{"n_layer": 14, "d_model": 192, "n_head": 3, "n_kv_head": 3, "head_dim": 64, "d_mlp": 192, "vocab_size": 512, "activation": "swiglu", "norm": "rmsnorm", "norm_place": "pre", "norm_eps": 1e-05, "positions": "rope", "rope_base": 18800.0, "rope_fraction": 1.0, "qk_norm": false, "attn_scale": 0.125, "bias": "none", "tie_embeddings": false, "parallel_block": false, "init": "uniform", "init_std_qkv": 0.0361, "init_std_o": 0.0361, "init_std_up": 0.0361, "init_std_down": 0.0, "optimizer": "muon", "lr": 0.00991, "lr_mult_o": 1.5, "beta1": 0.95, "lr_head": 0.00615, "grad_clip": 1.0, "warmup_steps": 200, "schedule": "wsd", "decay_fraction": 1.0, "decay_shape": "linear", "final_lr_fraction": 0.0, "batch_tokens": 32768, "seq_len": 256, "doc_mask": false, "z_loss": 1e-05, "train_tokens": 237600000, "steps": 7251, "dataset": "wikipedia_en"}
MLP neurons of a small language model. Each row is named by its layer, matrix (down: output weights) and neuron, and shows model dimensions 16-111. Each number is 200 + 40 x the weight over its row's rms, rounded and kept within 0 to 999. A neuron's up and down rows have the sign that makes its largest values positive.
A block is one neuron, or neurons of one layer that tend to fire together. After each block is what it responds to, as a language model described it from the Wikipedia text at the highest values.

L8.down122,196,235,209,175,198,214,211,215,212,152,209,201,242,212,159,194,213,150,260,198,187,230,236,197,173,271,214,172,193,218,123,153,225,283,177,126,175,201,189,173,194,190,195,242,258,178,197,141,179,191,127,222,172,207,163,152,200,146,255,141,222,134,212,257,185,201,174,162,137,164,172,177,162,177,153,235,222,219,216,274,206,190,174,219,268,177,217,207,160,144,167,217,183,173,194,195
Responds to: Word-piece fragments inside verbs, mostly Latinate prefixes after passive auxiliaries like was/be, e.g. dis(missed), com(pleted), for(c)ed, ac(cused).

L3.down0,150,193,254,112,166,217,167,258,220,115,152,143,156,237,249,176,207,90,182,152,225,254,202,167,202,184,136,167,241,150,206,159,182,285,231,90,179,270,201,192,140,174,154,249,204,146,222,157,205,188,185,183,239,188,162,159,209,210,222,267,258,183,183,198,182,196,237,146,148,223,236,135,129,208,239,224,232,208,219,191,207,147,133,223,200,231,225,236,231,195,204,224,179,283,213,262
L3.down10,191,258,176,252,227,159,175,169,238,188,266,154,216,229,215,133,204,191,187,144,249,191,167,197,210,216,190,236,193,92,321,246,211,193,242,237,191,207,178,177,252,234,246,228,213,149,228,202,211,143,239,207,177,157,95,166,216,167,228,118,240,238,225,223,224,198,149,290,193,230,176,214,178,201,226,240,194,101,193,261,199,295,192,216,108,231,236,164,267,210,208,150,253,170,170,232
L3.down17,234,270,156,169,170,146,304,194,206,207,254,174,213,189,152,215,207,172,221,190,227,219,201,180,185,207,175,140,281,190,220,195,225,221,151,192,164,203,235,215,135,208,276,147,188,192,191,189,170,157,153,229,155,201,192,76,123,287,231,126,238,290,191,252,244,170,185,221,251,229,186,146,194,204,163,243,153,215,241,126,264,213,171,253,172,178,169,160,201,157,310,195,256,236,248,214
L3.down20,143,159,146,202,252,216,181,230,154,176,211,190,156,195,162,179,175,198,218,236,184,147,241,178,151,214,246,302,195,184,230,265,200,142,207,191,175,211,192,202,192,97,195,178,159,203,221,286,188,236,161,178,204,158,157,193,236,192,168,259,204,113,285,220,299,181,248,153,242,203,179,241,127,178,258,162,217,216,176,173,182,240,241,196,187,164,152,223,159,190,212,127,234,176,217,242
L3.down33,172,157,146,189,239,213,184,165,165,178,246,159,191,223,239,159,250,200,141,185,158,198,184,154,206,169,169,234,209,195,204,230,232,74,175,204,182,182,173,185,187,151,223,124,151,173,273,219,143,196,308,259,217,175,223,180,170,132,215,220,147,130,216,189,177,169,232,176,134,136,227,301,155,214,196,67,242,217,213,250,214,191,210,172,181,230,204,205,261,153,228,178,179,209,242,232
L3.down46,178,203,141,191,209,209,246,217,230,168,177,164,152,200,221,210,191,185,190,185,228,237,234,203,167,234,228,137,135,172,175,187,230,167,207,227,161,245,219,183,227,206,126,165,133,180,208,229,187,201,174,143,177,254,202,212,183,170,151,215,228,232,184,185,213,294,212,156,208,132,258,276,190,182,214,239,219,129,226,241,290,196,220,161,178,223,234,188,179,226,269,159,131,177,191,219
L3.down55,172,254,202,181,229,223,245,158,159,202,195,165,171,238,158,153,177,245,195,204,202,162,279,176,196,149,192,174,211,165,154,220,154,235,220,154,170,237,174,237,200,191,100,250,163,217,263,221,223,214,179,243,186,232,190,183,235,216,177,158,189,227,231,163,196,180,234,202,180,274,199,187,123,194,153,151,280,149,131,226,164,169,174,245,185,197,167,224,269,265,164,249,185,203,185,208
L3.down60,195,210,197,171,121,235,229,194,225,205,181,184,234,180,294,259,125,228,246,250,159,135,192,260,151,277,170,203,259,131,256,249,257,107,197,212,157,176,173,192,161,168,172,184,181,157,178,228,283,174,179,203,194,219,155,181,235,181,237,227,191,165,232,239,187,193,255,216,237,214,185,118,228,190,204,162,300,193,221,206,187,224,162,125,235,205,221,179,232,169,171,211,192,194,145,200
L3.down61,233,229,153,246,193,213,265,207,210,164,180,145,187,223,226,228,165,188,175,249,142,227,166,296,169,231,234,224,231,182,227,190,198,207,186,236,138,256,138,206,151,187,263,225,186,156,186,165,204,177,219,202,233,213,212,186,283,206,176,182,178,164,185,332,207,173,177,248,204,207,147,195,207,240,218,158,146,101,231,145,224,232,254,213,244,229,138,163,198,216,189,287,192,198,149,220
L3.down62,223,182,155,94,205,152,167,193,202,258,157,211,191,241,132,146,221,194,180,236,177,222,212,225,248,204,150,197,145,205,150,155,209,240,196,235,172,153,246,194,169,186,99,230,189,192,219,210,210,228,190,255,226,183,217,267,186,179,259,156,234,248,180,204,184,213,197,159,186,248,168,248,142,158,245,164,122,213,183,163,247,229,168,109,149,161,153,161,258,263,238,177,246,198,200,221
L3.down71,172,204,295,284,186,262,164,245,228,225,170,222,210,214,146,181,195,204,200,201,211,230,221,168,141,186,228,172,166,168,221,167,179,213,215,250,264,204,181,229,157,136,215,198,160,227,232,221,145,122,206,209,265,230,142,181,213,235,130,178,220,184,160,197,246,155,155,205,206,184,180,172,268,158,215,176,225,108,259,175,256,227,120,230,238,303,199,227,234,251,164,192,267,228,146,107
L3.down134,239,181,204,181,177,200,259,168,155,169,209,207,216,241,226,151,182,176,158,150,193,217,166,145,225,213,205,149,241,174,224,231,165,239,237,243,197,143,178,229,236,144,182,198,237,258,172,236,109,263,203,219,194,202,221,160,233,130,245,259,193,255,192,162,160,210,185,188,220,195,218,235,210,248,251,267,204,231,153,218,270,185,158,172,181,217,214,237,186,237,198,233,165,121,146,121
L3.down138,244,174,112,167,217,189,180,199,194,201,184,168,199,184,210,181,258,185,201,191,235,250,255,163,209,204,220,103,247,179,261,232,178,285,132,210,214,242,231,205,196,162,229,210,189,157,176,158,193,307,241,163,180,178,252,268,148,232,229,200,195,185,234,199,202,224,209,201,291,183,208,237,212,191,219,220,215,200,191,217,243,197,209,154,209,223,253,229,179,138,211,182,136,181,216,267
L3.down147,288,123,153,214,253,249,194,190,189,228,220,205,228,172,219,247,177,263,239,285,259,216,165,208,179,213,247,165,225,209,281,228,217,211,123,206,135,251,200,256,198,182,154,195,223,202,145,165,218,211,160,185,193,304,209,239,89,169,239,239,217,146,262,244,241,166,134,175,278,291,228,221,208,183,210,196,253,201,213,225,129,298,224,209,204,226,264,209,177,256,195,208,142,184,247,202
L3.down176,240,199,139,136,246,166,84,176,159,159,204,253,183,204,197,241,251,177,255,161,213,209,209,243,225,207,293,219,202,235,227,140,200,163,165,238,220,220,211,178,167,208,156,137,211,191,212,230,218,257,197,159,220,224,199,269,239,168,207,224,225,182,226,249,157,251,159,202,192,231,156,208,206,175,163,213,201,201,182,145,212,198,147,172,235,179,169,186,155,222,208,138,232,230,174,250
L3.down187,205,185,196,217,176,125,165,210,159,197,214,194,203,235,202,255,161,159,194,193,192,175,207,254,211,256,212,146,147,167,76,204,179,224,142,244,217,146,255,194,190,224,178,152,201,182,210,153,160,235,222,335,129,187,203,161,165,178,216,228,242,203,135,275,259,213,143,151,176,196,226,185,188,234,245,162,190,114,174,269,172,160,172,218,211,251,240,262,190,275,212,249,138,229,208,263
Responds to: Word pieces that finish a word begun by a split-off first letter, mostly sentence-initial pronouns (H+e, I+t) and also words like f+ol(low), H+en(ry), b+e.

L9.down0,276,256,198,162,168,140,205,188,214,154,244,185,213,183,163,230,242,197,201,239,178,221,233,124,258,197,217,168,243,211,238,186,189,152,262,217,214,112,154,195,162,140,220,193,142,197,243,148,203,193,185,175,246,80,208,127,189,224,157,223,168,150,246,237,221,128,243,244,245,192,256,231,118,109,202,219,120,164,256,140,196,183,184,284,165,273,250,238,285,144,140,231,188,221,167,191
L9.down89,265,210,199,262,154,186,207,238,160,126,177,176,160,231,183,192,176,203,216,173,183,177,151,183,293,232,228,205,167,232,165,255,225,158,217,62,203,162,189,176,191,184,152,247,284,198,206,204,250,194,198,241,238,250,238,197,258,152,176,219,216,226,249,185,272,198,212,193,204,179,251,148,144,191,143,145,191,191,171,195,161,130,194,224,263,200,228,140,239,151,266,203,169,206,189,271
L9.down156,181,187,235,199,194,307,192,145,142,227,139,196,171,247,193,244,176,194,249,116,216,232,158,247,214,198,227,229,174,128,179,186,210,283,199,277,228,194,134,208,184,166,178,155,198,236,244,219,178,219,194,168,130,242,269,133,185,150,213,181,188,182,148,256,185,104,196,239,261,190,211,217,174,211,172,205,205,234,276,201,223,230,161,170,222,237,177,207,197,166,228,206,169,243,184,194
L9.down179,177,197,218,155,209,209,212,209,144,118,178,175,194,241,153,189,197,169,181,149,225,131,255,182,243,92,219,191,232,142,218,195,224,171,208,130,144,172,235,214,138,116,216,205,225,236,209,192,217,285,199,206,220,237,157,258,205,177,208,234,226,125,223,302,207,158,161,202,235,193,238,170,156,165,214,162,183,149,187,194,151,167,183,220,238,233,193,216,129,222,215,214,165,247,213,251
Responds to: Second word-piece fragments inside split words, above all "is" after "d" in dis- words (dismissed, discovered), plus "g" in began/registered and "202" in 2020.

L8.down143,210,214,226,159,187,233,213,131,211,135,192,202,120,182,225,189,181,164,208,223,199,167,297,201,186,192,201,205,177,112,243,223,200,211,186,200,191,166,196,203,143,182,186,270,248,251,239,195,256,181,203,220,205,234,193,188,179,240,204,133,190,161,209,244,225,160,280,172,220,159,229,215,167,191,222,179,184,170,172,258,244,222,202,141,225,205,231,246,105,224,197,133,221,189,207,180
Responds to: Final token of a sentence or clause subject just before its main verb, mostly he/she/who, also name endings: He served, Carlson used, who played.

L3.down3,221,282,208,207,163,203,263,180,172,203,154,215,191,221,160,243,264,158,228,176,195,195,237,112,216,205,198,126,282,232,147,213,209,167,199,160,278,225,142,247,178,175,229,200,222,193,187,238,239,248,170,287,225,139,199,199,183,163,226,157,272,220,132,202,184,246,200,221,251,137,181,205,186,261,179,132,241,297,240,178,294,190,282,193,231,181,230,216,184,192,237,322,186,195,208,225
L3.down12,182,157,256,224,174,213,194,226,133,185,174,172,192,212,250,190,257,154,198,205,203,209,242,248,191,179,164,210,272,200,208,253,189,196,195,191,229,228,106,181,177,182,162,214,169,144,258,206,215,247,222,240,184,204,224,221,73,297,291,253,210,205,217,208,187,193,232,196,270,220,195,176,177,223,213,220,199,269,175,151,252,290,189,169,197,183,154,301,129,202,276,181,218,217,245,171
L3.down13,158,296,253,247,124,194,154,187,138,189,147,162,223,111,80,146,213,153,194,153,182,221,155,269,197,196,251,168,129,174,233,154,248,217,197,167,207,208,283,167,152,186,182,181,220,220,171,187,208,246,173,172,254,202,174,201,119,210,273,269,186,196,266,224,177,205,244,184,147,164,165,172,188,170,192,201,220,287,104,181,222,185,202,168,158,211,238,202,206,161,247,208,172,228,152,237
L3.down23,208,200,211,278,209,271,229,228,192,235,204,252,208,252,198,273,195,175,196,262,145,197,207,228,175,201,201,168,187,216,243,216,164,129,258,190,135,173,300,140,278,185,185,103,141,234,208,206,135,169,189,238,215,293,223,165,228,199,201,148,201,244,123,193,240,181,174,166,211,257,193,165,250,183,225,184,179,164,142,148,130,177,180,183,206,178,229,93,199,206,140,190,163,210,154,199
L3.down32,233,178,292,223,185,194,126,203,178,259,109,213,296,187,180,203,181,183,201,180,166,214,193,207,166,195,231,140,220,236,268,279,217,241,210,175,222,215,298,252,197,238,154,172,223,133,222,213,229,150,214,223,232,205,216,168,195,190,175,228,200,165,157,139,239,260,247,201,91,209,231,165,202,203,243,185,168,268,211,222,187,221,244,297,184,238,198,172,178,131,229,251,227,178,155,277
L3.down58,209,245,173,165,212,245,176,233,202,246,300,209,214,251,246,146,215,190,269,96,157,220,173,187,185,218,195,198,173,193,254,222,141,217,273,233,253,212,146,177,238,218,298,195,182,205,230,161,159,197,180,226,181,127,210,166,236,233,205,155,195,168,229,180,198,254,165,241,193,131,201,157,170,199,237,241,179,284,150,149,312,161,188,171,205,234,256,192,224,196,218,153,116,164,236,227
L3.down76,150,188,249,201,141,281,177,165,205,248,185,107,279,218,206,182,161,223,217,237,192,151,197,195,190,221,204,196,214,222,231,208,170,204,192,170,119,187,213,271,154,231,202,214,239,179,234,216,228,133,200,212,186,233,190,236,244,186,178,181,205,226,218,278,195,187,231,187,196,231,149,273,168,170,237,212,189,171,145,195,152,171,155,246,281,182,181,211,246,194,181,240,146,227,179,210
L3.down77,194,225,228,239,174,153,198,225,239,215,217,152,187,163,180,169,318,162,159,204,196,203,159,192,246,212,183,228,178,241,242,175,288,283,288,259,212,219,162,204,164,175,170,201,200,178,168,188,238,263,170,227,182,224,143,177,217,256,227,152,190,194,226,150,189,184,191,137,193,189,268,165,171,146,251,168,184,243,131,235,148,211,204,220,138,259,176,258,201,239,213,199,181,157,184,204
L3.down80,261,181,188,289,146,215,163,231,173,181,181,152,154,143,139,144,197,178,204,152,249,209,156,163,172,165,238,177,158,212,272,227,215,181,183,163,162,184,159,201,291,185,201,162,194,187,185,188,217,193,214,206,246,150,192,224,176,220,149,153,220,177,195,213,172,214,146,166,182,155,235,220,216,262,124,222,297,184,183,198,200,303,280,228,187,193,211,215,137,98,239,206,279,254,237,225
L3.down84,179,152,225,154,228,211,190,225,154,175,136,188,145,157,189,219,209,170,240,208,250,227,143,144,169,215,200,214,144,213,221,206,333,232,189,138,260,147,228,189,158,258,209,258,211,181,194,179,193,172,215,216,148,267,147,212,219,218,210,241,256,124,90,246,257,189,190,251,236,172,169,113,201,211,259,120,208,243,247,239,144,219,233,172,258,108,179,171,129,218,190,203,183,191,128,263
L3.down117,252,238,102,195,221,151,233,131,250,205,217,189,223,208,203,249,261,191,156,189,176,227,171,172,221,169,188,181,180,291,178,205,171,207,235,169,232,231,182,243,227,183,195,168,151,147,183,131,236,172,197,194,117,212,199,213,214,242,212,196,146,187,179,166,175,163,171,195,261,242,197,146,204,274,272,187,155,115,172,160,192,132,219,135,167,230,222,224,215,223,187,215,152,204,205,189
L3.down132,215,129,184,168,113,221,196,218,273,149,169,194,202,230,179,233,210,188,200,228,138,223,176,237,203,188,160,251,196,216,175,241,192,194,110,158,175,188,199,199,161,181,227,232,204,228,141,164,168,189,199,168,240,195,236,199,125,242,235,217,166,135,186,256,327,185,235,195,210,212,234,141,188,221,157,154,175,142,114,163,231,243,132,164,160,176,193,132,216,202,166,138,144,178,226,184
L3.down140,208,135,228,139,217,276,215,220,255,228,234,219,81,168,233,221,123,197,223,194,157,151,118,173,202,189,173,178,179,264,206,185,215,186,213,200,184,240,273,238,220,187,154,190,196,246,140,147,215,233,127,194,198,154,179,167,215,252,212,265,173,135,190,211,166,182,178,118,196,246,273,159,247,203,194,164,247,178,152,262,203,165,245,243,235,217,257,259,160,179,192,206,249,212,206,180
L3.down155,190,235,260,135,171,167,173,213,214,247,146,255,199,173,154,217,184,157,204,155,212,184,183,146,219,225,264,180,172,216,279,156,219,196,224,197,255,192,181,229,254,185,227,183,206,226,212,96,194,127,239,109,230,279,193,212,237,170,215,206,196,187,175,155,274,239,216,217,93,162,135,187,234,151,234,186,157,256,203,162,320,176,191,199,175,142,222,207,186,194,235,198,186,269,156,189
L3.down164,174,246,237,159,217,243,210,223,141,204,139,173,192,202,212,132,243,187,227,200,153,137,248,229,227,132,193,209,198,190,186,181,231,229,170,155,260,270,198,159,187,198,200,177,133,183,224,224,230,170,157,211,202,291,162,243,241,186,236,198,178,227,205,222,247,186,276,192,241,265,258,103,168,239,257,169,225,216,258,171,194,223,175,211,245,135,176,186,237,262,188,156,266,139,168,189
L3.down177,253,155,255,173,181,197,232,191,189,219,176,196,127,147,206,229,195,218,255,245,214,186,174,196,253,182,178,267,228,208,185,309,199,221,237,225,236,207,265,273,165,227,201,150,249,164,189,237,72,191,154,242,196,173,207,188,197,290,252,221,199,196,195,225,173,166,207,240,277,242,135,122,243,140,229,183,248,174,145,260,283,175,189,136,169,164,215,226,190,176,242,176,206,187,283,151
Responds to: Second sub-word piece inside words split into several tokens, strongest for "is" completing the prefix dis- (dis-cover, dis-appears), also in-cl(udes), y-ear, di-st(inction).